Weights of a small GPT-style language model, trained from scratch on English Wikipedia: rotary positions.
MLP neurons of a small language model. Each row is named by its layer, matrix (gate and up: input weights) and neuron, and shows model dimensions 32-159. Each number is 128 + 32 x the weight over its row's rms, rounded and kept within 0 to 255. A neuron's up and down rows have the sign that makes its largest values positive.
After each neuron's rows, "fires after" lists the tokens most often just before its 100 highest values on Wikipedia text that the model never trained on. A number after a token or word is its count.

L5.gate750 [ 67 129 109 137 106  94  95 145  93 106 102 134 113 147 144 144 154 108 119 194 139 150 164 156 131 112 111 110 154  86  85 117 109 144 145 121 171 117  66 164 117 112 117  81 121 132 133 171 170  40 134 110 129 129 102  88  95 117  98  97 152 149 134 134  73 135 163 112 110 142  91 172 119 185 152 128 110  68 147 120 103 137 140 110 110 101 126 134  67 105 133 154 155  90 124 144 124 120 144  93 117 149 152  59 188 156 117 158 120 106 185  69 150 138 124 107 126 154 102 141  61 136 134 164 125 145 118 128]
L5.up750 [119 154 152  98 105 103 124 102  61 101 149 145 132 135  99 127 117 132 111 101 136 116 124 120 122 144 117 150 123 116  89 150  99  73 148 127  99 144 104  95 157  86 154 106 149 113 172 192 112 184 133 120  82 135 141 199  91 115 176 144 124 156 149 117 156  98 196 178 150  94  38  54  85 139  71 142 109 112  98 114 124 123 145 154  99  93 100 172  95 112 158 121 156 133 124 161 111 140 172 133 175 126  56 185 117 201 121 168 141 119  91 126 142  78 122 173  86 119 179  77 101 137 162 126 143 154 133 145]
fires after: "9" 74, "1" 16, "0" 7

L5.gate183 [180 110  76 199 190 225 174 163 195  69 134 169  99 143 155 114 120 130 139 130 100 129 158 164 167  97 103 144 146 169 170 144 174  67 172 116 103  72 183 171  69  97 120 138 115  86 110 100 123 119 131  75 156 110 104 130 104 136 184 135 126 110 109 139 128 110 184 111 142 126 177  62  89 115 134 131 121 156  84 146 128 132 110 155 173 139  91 135 179 133 115  91 152 195 160 134 125 167 128 112 157 157 146 160 163 188  98 142 149  98 148 167  93 102 154 136 154 175 134 103  89 161 173  67 144 142 126 136]
L5.up183 [114 131  57 121 145  99 146  88  63  74 114 164 125 125 103  55 152 113 116 110 106 152 102 178  74  76 141 116 173 132  25 115  81 118 160 124 174 120  45  90  53 148  52  74 168 156 140 154 136 157 139 109 102 161 149 134 174 134 143 148 157  70 121 101 106  73 133 147 121 107  91 186 180 162 169 159  86  66 135  75 140 169 129 126 110 157 117  72 133 117 140 108  87 109 139 148 153  72 117 113 202  92  71 156 153 172 106 192 192  64  62  68 138  83  99 149  52 136  91 139 145 138  92 116 109  59 146 127]
fires after: " |" 75, " " 13, "---|---|---|---|" 5

L5.gate1093 [100 112 192 120  85  81  98  96 175 109 152 151 140 144 120 101 166 128 141 128 122 116 103  90 141 136 193  94 177 143 140 136 144 146 118 115 166  90 178 143 166 177 100 172 124 113 106 109 116 131 143 138 127 118 140 163 124 109 124  89 149 105 118 159 183 130 147 138 181 176 141  81 132 103 139  43 127 170  87 114 177 100 127 126 151 159 114 127  98 132 165 145 161 102  95 157 135 102 128 102 150 141  82 116  82  97 159  86 135  74 171 180 150 139  87 146 112 155 159 152 115 121 134 125 126  93 138 141]
L5.up1093 [132  94 169 156 115 135 111 157 132 140 154 131 147 183 140 131 101 143 144 153 130 116 123 150 107 166 132 133 167 147 110 128 133 157 112  99 117 105  98 153 173 127  93 133 138 165 132 106 115 173 108 120 103 134  90 169 179 130 107 118 113 107 114  81 149 121 145  82 145 172 193 171 108 173 144 112 131 115 103 106 121 171 139 152 107  84 134  97  85 107  90  78 148 128 144 145 151 128 117 130 153  97 142 144 145  83 156 155 125 129 162 133  80  89 181 163 124 124 195 173 112  63 138  84 117 133  76 142]
fires after: "2" 50, "1" 33, "3" 16

L5.gate536 [163 149 182 111  56  99 147  49  79 174 121 108 102 158 146 105 159 147 154 105 158 213 105 147 142 118  86  69  88 100 122 134 161 114 126 118 195 120  87 155  86  81  57 159 152 142  41  73  97 137 148 120 118  97 172 122  98 115 144 139  60 131 110 131 106  83 120 119 152 130 149 132 145 146 136 137 126  98 124 152 139 168  94 120 161 193 130 144 219  84 102 136  74 163  84 146 173 107 167 120 106 128 109 137 155 140 128 134 149 124 114 126 139 132 119 142 161  95 123 123  89 106  85 113 166 104 134 179]
L5.up536 [141 133 121 133 119 227 142 158 131 118 167 156 157 114  86 130 135 125  62 115 131 107 163 122 169 166 152 100 140 127  96 151  99 130 124 120  63 103 169 128  87 143 139 134 200 136 113 130  92 112 142 107 125 165  99 125 183 133 171 120 149 120 116 127 128 162 141 150 113  48 189 137  88 103 102 124  81  98 119 197  90 110 175 123 125 125  61 157 170 118  65  67  98 109 130 109 106  99 108 110 154 128 134 205 157  60 133 147 127 106 109 152 114  46 140 187 111  92 148 141 143 107 158 160 101 111  97  84]
fires after: " |" 36, " " 17, ")" 7, "==" 5, "3" 5, " —" 4

L5.gate1046 [190  66 144 155 121 106 128 121 121 100 180 106 198 146 115 104 142 111 105 102  84  94 115 145  89 127 148 106  85 125 149 187 108 149 153  84 121 120  75 148  76 144 174 123 114  72 166 152 114 183  89 144 104  89 119 114 224 123  99 121  94 142 144 111 166 151 125 112 108 154 114 195 105 145  80  53 157 140  43  77  99 108  87 142 157 145 138 111  75  94 153 159  99 153 155 163 118 156 115 134 161  73 114 143 174 113 128  95 158 159  76 151 104  85  72 123  83 126 157 125 118  45 174 135 121  96 136 120]
L5.up1046 [161 107 113  62  78 105 115  88 209 101 187 115  96 123 141 131 137 161 102 110 116 129  77 113 103 121 167 167 189 142 187 156 139 150 110  84 221 134 105 145 170 132 151 106 132 154 124 140 109 124 106  52  67 128 130 143 109 143 185 127  95 106 160 133 120 119 175 100 129 103 155 161 136 131 109 114 164 162 141 129 137 132 147 100  73 152 153 120  90 124 129 144 141 189 106 166 165 166  81 189 148  46 131 151  94 127  90 166 191 122  97 148 156 125 162 151  74 120 133  79 135 101 163 130 156 110 177 143]
fires after: " |" 22, " B" 8, " J" 6, "|" 6, " St" 6, "B" 6

L5.gate813 [155 133 173 192 130 126 161 146 125  69 194 132  91 136  95 157 158  48 134 172 153 149  69 112 125 139 105  73  99 103 100 152 126  56 143 120 164  95 166 131 108 117 116 145 111 187 105 111  96 167 131 173 119  95 147 157 119 115  70 108 141  93 137 159 124 127 129  85 195 114 106 102 138 177  97  77 125 171 110 104 124 169  99 131 126 115  78  95  84  77 107 128 120 107 110  94  85 135 122 119 124 155 108 158 131 110 170  88 121  98 145 115 167 166 110 170 127 189 166 168 163 125 144 131  69 127 113 118]
L5.up813 [ 99 141 170  95 157 129 119 154 181 131 134 145 128 145 117 172 156 117 132 118  81 150  84  82 135 146  91  74 134 137 117 163 147 164 156 160 146 103 153 103 167 142 111 113  92 165  63 149 110 115 133 159 114 196 117 169 141 136 170 126 162 178  84 159 153 153 147 124 129 127 168 163 173 100 115 177 126  99 124 128 188 170 184 148 163 168 177 122 110 157  81 191 147 142 118 140 153 143 169 117 138 113 131 172 105 104 163 169 166 135  76 133 114 171 100 158 139 127 202 139 125 106 167  49 154 106 155 130]
fires after: " " 59, " Pan" 5

L5.gate631 [136  87 111  89 105 136 176 134 120  94 123 121 104 108 122 138 109 148  16 110 170 154 143 147 128 104 182 133 134 115 100 206 119 107 180 111 144 150 102 101 109 136  97 145 107 135 161  84  85 157  58 131  96 116 156 136 154 137  84 102  98 121 142  89 115 135 135 110 137 106 171 144 138 172  98 107 180 131 153 111 146 127 200 142 125 137  91 113 146  84 176 166  93 152  89 136 173 115 174 140  91  99 117 113 133 117 198 137  97 170 208 155  78 106 156 144 162 197  93 164  71 105 137  88 108  94 141 158]
L5.up631 [140 172 151 109 134  96 131 121 164  93 111 160 161 133  77 105 109 155 132 128 167 146 172 134 190 134 149 148 189 100  76 148 118 139 103 101 154 130 158 147  72 118 150 115 139 117  92 119 138 147  94 135 139 144 161  82 217  97 142  60 111 147 124 142 134 182 147 134  97 106  83 130 139  98  88 139 135  91 171 140 177 132 146 170   0 145  79 118 119 101 163 181 123 143 123 192 164  63 129 101  82 117 120 158  84 114 116 127 145 100 167 163 117  97 174 164 130 136 124 113 138 132 159  85 114 137  63 181]
fires after: " " 42, "0" 11, "," 6

L5.gate790 [127 108  75 146 133  76 140 141 172 106 110 164  81 180 102 135  86 130 107  43 147 140  98 146 177 120  76 138 132 174 114 138 163  96 157  94 104 114 116  71  69 158 120 102 168 171 131 124  73 157 106  76  75 101  71 138 136 166 170 110 107  84 137 111 150 151 112 159 157 163 108 138 124 123 148 180 119 123  89 194  69 135 114 111 164 112  69 109 128  44  89  82 204  76 120 127 125 117 166 138 148 125  93  82 120 155  72 117 171 123 117 140 176 119 138 137 145 187 119  72  99  46 106 161 164 153 171 116]
L5.up790 [139 110 105 112 131 134 130  84 110 102 180 133 150 150 148  81 108 189 147 210 135 139  92 127 143 131 137 131  78 168 135 121 129 131  57 168 121 138  62 127 104 122  85 140 154 126 115 158  91 168 113  84 119 129 169  68  71 133 121 120 156 157 165 112 148 135 168 153 110 147 181 117 163 150 161 151 173 113  99 128 110 120 133 157 173 138 101 190 150 113 128 155 123  86 112 169 145 127 107 125  81 127  93 183 142  98 103 169 128  50 110  83 142 161 118 104 119 139 120 151 102 226 126 120 132 135 116 124]
fires after: " |" 53, " " 19, "1" 5

L5.gate416 [162 113 161 110 175 179 120 147 110 134 148  94 123 143  97  84 160 150 102 130 156  97 122  82 199 127  93  98 130 108 118 184 135 154 157 143 160 133 124  93  94 139 114  72 118 214  98 124 119 136 119 133 122 126 106 103 128  99 101  84 146  78 137  89 202 154 138 130 185 129  81 127 169 139 115 140 148 163 100 137  81 157  95 125 117 112 115 111 139 158 102 143 156 156 123 120 109 159 140 123  87 131 139 130 133 112 144 111  96 155 112 142 124 119 100 160 163 108 138 111 119 110 166 146 122 143 159 115]
L5.up416 [103 157 118 132 160 119 178  76  87  71 152 166 159 146 118 133 128 150 187 167 155 200 148  98  84  98  95 130 105 162 133 116  97 109 159 100 125 129  99 154 127 132  60 124 153  97 114  83 154 142 157 177  67 143 109  58 149 133 150  97 153 125  99 155 193 122 132 100 173  79 106 140 124 107 102 126 128 123 157 119 130 111 105 117 163 112 142 138 117 117  98 136 104 129 131 155 226 201 165  88 202 149  77 136  92 141 188 142 157  99  83 144 149 163  91  92 117  82  88 117  93  88  95 148 165  75 134  64]
fires after: " |" 33, ";" 11, "0" 7, "m" 7, " and" 4, "3" 4

L5.gate938 [140  83 149 107  84 143  13 125 162 143 128 129  99 153 153 131 163  98 135 110 198 150 142  85 147 113 127 137  80  73 114 104 104 129 123  75 155 171 184 153 134 138 121  93 131 151 155 129  80 130 140 150  84 117 115 165 156 176  77 115 126 103 116 101 133 120  95 125 145 141 109 143 169 120 111 133 136 108  98 130 140 133 107 139 136 134 147  93  99 136  72 113 124 129 118  88 150 118  83 120  89 128 119 136 116 174 157 108 109 104 123  95 158 109 154 126  81 126 140 170 219  79 180 140 144 177 165 147]
L5.up938 [161 113 168 123  87  79  84 124 126 134 128 146 160 171  86 109 170  21 199 140  97  94 137 118 142 131  70 146  45 144 143  96 151  73 124  94 136 123  81 143 120  78  95  93 107 167 111 190 108  99  86 175 130 174 107 143 116 115 161  95  95 106 143 149 109 118 116 118 156 125 104 156 152 158 108 109  98 112 141  94 139 134 104 128 101 132 153 101 129 119  71 148 171 156 136 123 125 155 154 114 140 138  86  61 192 166 157 125 148 168 123 114 169 146 112 109 102 117 101 163 144  88 170 161 139 121 115 129]
fires after: "9" 32, "0" 29, " " 8, " COVID" 4, "." 4, "2" 4

L5.gate195 [106 161 125 159 122 117 106 126 179 124  62 127  88 139 108 149 121 118 129 176 108 161  79  83 173 131 184 128 133  77  73 144 164 168 135 132 153 122  94 143 166 135 137 116  79 125 105 120 235  69 109 114  51 106 120  93 109 163 120 170 132 120 155 178 148  81 165 152 100  45 158 115 126 175 187 133  45 159 101 102 117 191 163 134 156 129 139 109 114 104 129 134 173 149 113  78 115 102 108  94 109 109  95  93 140  87  92 172  85  97 124 118 153 133 121 112 120 131 166 170 121 156 117 128 184 139  89 157]
L5.up195 [ 93 128 159 107 163  97 148 157 112 178 106 153  97 123  87 142  62  97 141 118 130 123 159 128 115 118 143  78 141 110 145 108 150 113  83 107 109 112 107 100 149  84 123 127 158 131 200 151 134 149 126 142  36 106 132  98  80 143 148 112 107 135 142  79 159 168 155 144 167 150 188 150 113 163 101 102  89 112 114  97 123 174  89  99 101 181 140  98  62  95 103 164 106 147 154 114  95  94 132 111 123  62 113 134 162  73 149 119 102 135 156 139 103  86 169  82 147 106 121 160 129 105 144  95 142 109 118 121]
fires after: "\n" 28, " per" 10, "1" 9, ":" 7, " Per" 7, " |" 6

L5.gate129 [137 130 137 116  70 103 111 104 129 103 226  72 149 123 155 117  75 146 163 168 145 173 131 116 136 121 111 135 140 129 113 139 120 137 137 122  57 104  87 176 144 158 162 165  87 131  99 188 155 138 161 121 203 164 123 101 151 150  76 166 186 151 145 155  96 110  87 145 121 162 136 143 126 147 121  90  63  87 146 124 120 117 106  72 101  97 112 147 151 104 169  65 126 175  82 120 111 101 134 140 220 179 188  95 136 104  71  84 107 146 168 153 121 109 112 151 112 138  85 109  97  95 149 147 142 161 167 167]
L5.up129 [114 132 138 149 148 128 164 169 154 155  84 105 180 151 118 133 150  97 146 175 118 118 140 137 109  51 190 116 123 131  79 131 180 147 147 113 104 115 133 143 107  99 141 118 155 152 156 134 141 179 154 144 130 224 103 127 135  63 147 128 114 157 130 102 138 159 101 161 147 120  96 188 141 131 114 160 151 105  90  62 117  75 107 134 109 140 101 164 223 121 128 149 203  79 183 161 140 135 150  68 121  96 124 151 121  98 123 115  95  92  69 144 167 152 111 103 106 135  90 162 117  70 112 166 123 120  88 168]
fires after: "0" 43, "2" 6, "1" 5, "5" 5, "%" 5

L5.gate113 [146 183 110 117 132 156 109 133 187 161 128 115 148  84 142 119 152 165 154  64 156  65 131  98 130 150  90 135  89 160 135 141  83  84 110 147 150 103 109 166 177 125  81 184 170 125 120  95  92 126 172 139 188 167  70 130 151 121 140  83 103 100  33  71  98 138 154 179 135 171  77 120 196 134 149 132 129 148 125 144 102 138 100  93 131 141 151  99 148 103 120 105 138  58 118  80 136 113  64 131 172 143 118 141  99 162 135  74 146 193 166 195 156 171  95 107 162 123  86 152 104 133 167  60 143 143 137 173]
L5.up113 [131 134 116 210  84 133 169  88  96  81 197 101 130 110  94 114 143  61 147 122 118 103 151  75 151 155 114 166  89 171 123 119 133  89  91  94 183  94  99 184 205 120 111 112  60 129  91 104 125 179 172 164  94 166 123 153 113 115 170  75 110 120  95 157 101 160 111  78 155 125 151 131 108 139 143 158 151 145 122 111 128 127 101 120  95 169 129 190 155 157 190 113 121  99 121  91 113 124 111 164  98  85 179 140 106 137 200  80  90 154 138 166 136  80 117 150 158  99 110 136  88  91 185 195 178 130  98 143]
fires after: " " 45, "1" 21, "2" 18, "\n" 4, " on" 4

L5.gate773 [144 115  68 128 129 123 115 150 115 184 131 172 132 100 153 124 123 196  91 187  93  95 156 169 155 117 117  92 107 149 177 160  99  77 161  89  72 113 115 135 115 126 156 152 130 126 138 187 146  58  90  96  29 121 145 154  78 106 124  78 146 115 135  99 155 118 184  84 171 129 126 204  90 139 113  61 120 124  93  69 176 105 136 131 153 103 118 102  68 173 106 159  95 180 135 136 120 128 183  97 137 154 142 195 103 141 128 124 104 122  92 115 147 129 129  95 129  84 132 122  89 134 155 157 151 130 148 100]
L5.up773 [105 103 136 103  75 151  95 176 132  80 141 153 101 121 119 135 133 129 118 138  71 130  96 104 123 157 142 191  80 123 119 139 126 106 154 122 202 112 149 130  79 135  97 125 123 155 130 139 167 189  79  93  93 145 126 170 162 137 182 154  61 135  83 137  92 134 134 148 120 136 158  80  66 139 160  86 117 100 162 121 130 146 127  83  50 105 110 109 113 132 186 111 153 143 140 140 183  93 164 100 146 123 157 145 155 146 114 133 158 146 121 139 166 143  84 143 144 188 110  99 144 124 112 116 151  83 168 120]
fires after: "0" 30, " the" 26, " " 6, "2" 4

L5.gate372 [118 139 170 121 131  94 204  93 135  17 132 159 114  80 189  87 121 121 105 164  81 151 137 131 102 121 166 142 169 182 162 150 123 167 155 171 154 111  84 147 195 193 189 122 150 125 153 108 118 158 101 162 114 107 142 103  99 122 118 131 149 128  92 210 176 112 151 107 200 118 124 175 158 175 134 151 108  93 161  83  78 144 150 126  68 107 121  93 133 104 147 190  92 144 138  80  89  85  97 132 170 158 154 106 167 146 129 147 165 127 126 174 166 133 141 143 165 122 113 148 110 126 150 104 141 111 105 132]
L5.up372 [111 198 175 131 183  46 108 190 170 134 119 162 114 174 149  88 178 102 142 137 124  83 112 114 145 159 114  78  88  97 128 128 103  49 108 167 174 193 112 133 142 105 142 117 140 102 101  98 105  99 101 164  99  86 116 144 142 147 122 104  97  86 104 175 146 133 181 131  88 146 194 142 152 216 164 117 114  53 110 134  84 180 132 122  92 115 120 147 107 160  78 138  61 124 211 140  88 107 169 127 108 127  83 151 124 125 151 122 166 107 142 144 114  73  97 138 132 105 170 143  69 195 161 163 163 107 118 137]
fires after: " |" 89, " " 4

L5.gate1100 [168 163 106 159 127 162 173 104 181  59 160 153 162 137 140 119 107 114 120 185  77  69  83 107  57 101  92  94 106 180 154 140 136 173 179 133 157  90 119 134 141 121 137 148 135  94 111 109 109 129 115 165 114 121  96 117 123 119 196 141  63 115  77 172 130 105  53 109  85 110 227 121 109 133  87  72  97 140 161 142 104  81 141 127 130 131 134 117 124 135 155  85 122 104  84  80 133  87 143 139 157 142 101 120 106 172 192 127 168 127 132 160 128 187 136  87  98 115 116  99 170  80 155 121  96 122 166 129]
L5.up1100 [140 156  74 135 166 123 103 126 128 150 171  99 104  83 213 173 139 122 142 117 153 131 199 115 178 114 134  84 141 143  58 176 167  86 140 195 144 163 141 135 142 146 124 113 122 121 110 191 175  65  84 140 106 121 219 149  77 119 143 144 132 145 148  90  72 135 199 186 150 162  55  79 116 119 104 167 121 108  63 137  81 148  91  92  93 142 102 161 144 193 149  67 160 117 120 145  91 117 145 113 114 116 138  95 173 191 113  89 161 121 141 128 150 117 130  74 132 108 127  34  75 146 131 162 136  98 182 170]
fires after: " |" 50, " " 25, "1" 4, "5" 4, "9" 4

L5.gate1027 [ 99  90 181 188  87 134 108 116  97 133 125 103  75  90 154 133 137  69 131 100 139 158 112 127 115 158 134  62 120 175 142 164  80 154 144 144  96 103 177 122 127 102 123  73 112 109 121 124 104 118  95 141 120 140 182 146 125  93 171 181 107 148 122 165 190 135 130 137 147  95 163  88 142 115 144 149  83  84 104 127 151 121  89  81 178 113 174  96 105 171 209 109 111 123 100 167 127 128 141 139 114 155 175 105 109 100  88 149 182 107 126 162  81 138 159 141 132 100 123 103 130 133 141  78 135 130 146 141]
L5.up1027 [ 72 184 122 129 150 121  80 141 140  99 151  81 127 185  90  66 133 155 126 122 163 147 158 139 148 153 126 106 124 142 151  95 138 113 151 162 103 123 155 107 147  97 114 102 130 145 126 161  85  92  59 141 109 129 139 148 194 107 113 131 117 146 132  71 142 135 125 147 175 178 149 198 182 127 181 210 109 116 109 128 106 130 146 134 131 117 115 149 114 114  93 165 160 178  85  81 124 159 106 114  80 128 166 106 126 158 162 104 139 149 105 134  91 107 132 129  94 137 104 120 130 142 106 178 169 122 119 157]
fires after: " " 36, "2" 19, "1" 11, "0" 8, "s" 8, "3" 6

L5.gate323 [ 80 132 108 131  83 120  95 103 180 129 116 127 133 171 150  83 145 134  96 102 131 168 153 151 169  98 106 195 181 122 188 112 111 147 151 103  90 103 176 118  94 135  92  78  92  93  95 129 138 174  99 164 129 128 119 143 136 158 158 172 171 134 186 176  92 129 101 172  46  96 111 162  91 126 113 145 169 124 113 154 138 132 135 134 197 116 149 140 100  98 125 103 235 196 110 170 102 162 123  78 136 152  86  69 142 131 140 137 147 189 125 125 130 148 176 140  77 125  98 111 102 174 201 124 147 167 133 145]
L5.up323 [103  68 126 115 148 168 153 127 130 110 183 111 141 198  91 135 128 134 137  53  94 123 134  97  98 125 123 100  83 144  96 104 112  76  95  85 147 116 142 108 119 101 143 109 168 129  98  78 130 137 104 169 116 119 137 120 119  97 147 124 109 110 160 118 157 133  75 115 135 126 103 144 181 143 111 136  95 129 115 162  95 164  99 111 108 102 152  48 122 116  75 118 126 175 131 125 128 138 129 126  36 144 107 130 133 166 132 158 149 123  59  55 127 126 155 139  99 129 152 141 167 139  98 134  95 148  91 125]
fires after: " |" 43, "---|---|---|---|" 17, " (" 9, ";" 5

L5.gate271 [ 99  98  98 111 108  52 162  96 105  71 111 129 131  94 131 136 197 109 149  93  73 110 182 118 119 142 114  75 103  82 122 112  47 174 148 162  86 134 130 112 165 147 117 119  99 182 138  85 102 168 178 102 125 104 151 125  69 126 102  75 176 136 202 147 136 126 149 148 107 125 121 162  90 155 118 165  91 107 142 106  74 197 116 111 136  98 172  59 146 103 145 142 101  98 112 185 114 170  88 149 143 104 113 103 136 135  77 154  69 133 133 116 107 114 123 137  95  60 146  71 111 101  85 119 100 125 117 143]
L5.up271 [155 169 148 139 129 152 101 150 139  74 133  84 104 104 140 112 126 104 153 128 127 150 183  99 115 106 159  60 121  88 149  97 122  41 158 176 162  47 180 102 100 109 149 143  83 106 103  85 148 108 144  92 153 162 163 113 115 149 120 160 158 160 125 145 142 158 164 148 163 148 117  94 149 146 159 113 100 111 139  89  81 146  97 119 141 132  64 124 120  65 190 182 147 119 123 164  95 116 125 127 179 126 130 113 122  77 119 127  96 184  99 149 154 110 169  95 154 200 142 122 141 139 158 169 106 156 125 135]
fires after: "0" 17, "1" 15, "2" 13, "4" 9, "8" 8

L5.gate318 [129  81 129 117  84 111 170 136 105 140 156  66 148 126 115 193 100 152  92  75 179 116 169 128  55 116 149 145 173  95 116 155 139 142 157 149 135 125 113 109 124 115 133  99 111 171 131 135  97  76 109  69 168  89 137 100  90 140  83 123 169  68 149 139 115 102  54 106 106 152 149 145  83 106 132 187 173 177  75 146 127 118  88 135  86 131 145 142 130 124 138 125 132 113 138 172 169  79 110 114 128 127 116 128 144 149 163 217 129  75 118 103 107 126  84 137 163 159  80 149 143 119 142 146 110  91 138 111]
L5.up318 [167 184  98 135 111 152 157 133 124  97 158 142 143 115 154 154 161  88  77 120 138 151 145 105 128 157 167 114 130  80 154 160 154 166 172 104 164 107 167  70 104  98 168 138 141  67 209 112 123 154  91 110 134 110 184 196  65 168 130 103 107 117 166 169 143  88  90 179 131  80 129 175 176 141 165 114 103 141 137  80 201 159  82  99 180 114 126 125  94 131 183 150 130 159 138 160 108 120 146 163 126 119 100  76 129 155 147 144 193 133 135 114 101 155 128  89 136  88 144 134 122  79 142  88 124 112 152 176]
fires after: " |" 31, ";" 10, " " 7, " G" 6, "|" 6, "1" 5

L5.gate6 [118 106 191 157 126 148 116 157 146 110 120 129 131 107 110 121 147 139 118 150 100 180 136 155  79 142 161 181 100 157 148 147  81 148 175 185 136 129 100 146  69 119  56 127 150  68 140 143  50 121 160 133  84  86 152 127 177 133 160 100  65 148 137 123  89 122 129 104 156 130  61 152 155 141 119 140  98  98 143 139 149  97  87 121 120 127 157  97 140 166 112 164  70 108 136 149 127 145 115  93 157 138 117 176 157 158 175 157 163 123  82 136 102 135 112 159  82 137 107 188  83 174 137  92 160  92 178 112]
L5.up6 [ 93 191 173  84 127  86 116 145 187  97 104 177 149 164  88 102 124 117 166  97 163 125 134 143 127 158 146 117 119 112 123 166 115 156 117 135 149 122 116 156 170 189 174 144 156 135 117 132 135 159 129 170 113  90  94  48 124 160 136 115 151 116 109 153 102 157 114 122 128  90  99 130 100 154 122 148 144 231 145 153 116 171 166  90 110 125  82 118 142 155  92 126 113 123  92  98 125 159 104  83  88  77  88 156 153 179 127 211 160 109  74 125 106  61 123 151 136 145 105 136 161 214 105 142 120 122 177 185]
fires after: " |" 49, " " 14, " —" 8, "7" 5, "1" 4

L5.gate929 [168 149  92 126 157 152 133  94 105 139 116 112 125 144 177 184 153 116 163 173 102 177 145 174  45  98 114 108 162 150 120  94 134 170 111 140 174 106 254 129 100 133 154 167 164 157 129 167  96 171 114 117 156 132 161  99 122  82 180 111 157  91 108 152 119 134 122 145 178 108 148 127 115 104 123 206 102 171 133 101 137  85 142 165  93 143 119 128 155 146 166 113  85 162 167 111 118 194 119 121 155 134 101  98 183 109 121 112 168 162 125  97 123 156 136 180 126 138 133 134 128 110 142 101 136  83 126 150]
L5.up929 [192 152 170 122 169 139 127 123 127 117 124 152 127 140 174 118 171 157 183 144  93 167 100 158  83 165 153 169 152 106 155 121 150 125 113 137  53 145 208 121 104 130 101 113 163 156  88 139 155 114 128 100  88 129 113 102 137 112  57 162  72 209  62 121  86 137 110  90  72 112 117  85 127 137 133 131 164 108 155 126 143 144 133 125 142 152 118 115 108 138  67  98  87 106 136 151 202 150 167 102 152 127 129 143 117 162  71 125 120  88 147 124 113 134 174 140 134 121 224 111  84 167  83 144  96 146 170 185]
fires after: " " 61, "a" 4

L5.gate1166 [170 132 146 137 107 198  94 130 151 128 126  94 187 117 105 137 118 103 100 118  91  69 104 120 164 170 124 111 131 111 163 118 136  97 137 100 114 165  91  82  87 126  92 118 126 170 203 171 138 172 124 130  93 164  86  96 158 175 149 155 161 107  90 101 135 192 132 114  99  83 204  44 148 109 129 207 101 131 138 160 124 145 110 164 142 159 175  54  70 168 103 105 119 149 137 162  40  74 134 134 160 146 140 196 120 173 153 113 115 138 132 102 105 157 134 125 107 143 103 124 166 138 170 142 120 150 152  61]
L5.up1166 [112  95 124 112 163 194 119 123 123 140 131  95 122 140 123 159 139 138 162 151  86 120 117 108 115 180  88 176 131 134 189 174 190 128 115 128 103 115 147 103 109 108 122  78 148 175  90 104 168 157 120 118 131  94 129 118 160 100  80 130 120  95 115 153 120 119 153 169 137  90 137 133  99 101  97 135  55 130  83 156 122  92 101 106 137 118 172 108 128  81  69  99  43 143 183 181  99 125 162 139 148 145 112 155 152 145 160 126  79 143 146 130 131 129 190 116 142 129 125 146 152 108 196 138 140 123 155  99]
fires after: " |" 36, "1" 21, "0" 10, "2" 9

L5.gate1003 [170 168 152 161 119 115 114 113 112 141 152 120 180 152 153 136 138  89 138 120 157  83 185 139 103 140 154 176 127 171 125 149  78 139  71  85 131 103  86 125 107  52 119 176 114 121 110 182 110  99 162 119 134 123 130 126  90 149  24 111 173 128 196 146  91 195 114 130  99 123 106 121 121 231  94  81 214 138 103 161  78 106 116  95  81 120 164 118 132  95 131 133 165 110 170 171 159  80 135 172 102  92 121 136 186 114 191 144 122 113 127 129 132 143 158 157  63  99  90  74  93 132 148 120 116 132 169 116]
L5.up1003 [111 138 165  91 105 130  87 145 158  80 158 114 118  96  74 119 166 174 109  98  35 113  71 129 162 134  72  82 138  74  78 154 117 126 147 129 135 157 112 160 132 193 135 115 116 147  77 133 126 135 137 134 134 134  63 137 185 107 140 149 117 120 162  64 137 110 119 126 191 127 116 126 110 104 111 151 104 166 126 125 151  74 120 108 137 131 165  91 186 145  98 136 143 137 172 164 185 143 101 126 105 110 150 171 133 168 114 130 129  68 139 177 167 153 113 111  69 128 133 117  80 123 144 139 114 124 126 131]
fires after: "2" 47, "1" 17, " " 11, "." 9

L5.gate896 [134 149 111 186 136 222  93  80 148 159 152 105 149 115 111  58 154 144 106 148  81 172  99  96 139  98 149  88 189 174 132  91 173 128 160 176 197 147  40 124 119 154  81 140 133 122 123 109 122 151 206 121 150 109 134 170 125 102 132  88 117  83 141 165 163 156 102  61 115 140 122 136 116 136 126 151 118 141 145 186 179 110 160 117 155 111 137 156 164  71 178 120 128 125 101 142  89  91  96  68 121 143 187 141  95 134 249 147 106  98 126 142 190 105 122 137 136  98  45 128  79 176 132  82  75 135 194 117]
L5.up896 [ 74 129 147  95 171 173 153  18 145 163 182 134 129 146 127  65 183  75 173 137  86 129  85 146 150 148 113 103 148 180 101 134 116 111 189 174  70 135  84 145 171 125 188 150 108  94  51 150 124 178 199 126 138 158 123 152 106 127 142  94 145 104 132 103  92 146 127 185 163 178  58  82 127 111 177 140 124 149 126 154 130 152 133 120 122 108 122 153 104  87 115 121 171 102 148 110 131  82  95 162 147 170 152  51 144 130 138  93 127  99  84  79 109 102 165 133 145 123 142 114 101 103 196 146  96 143 136 131]
fires after: " " 63, "1" 19, " (" 5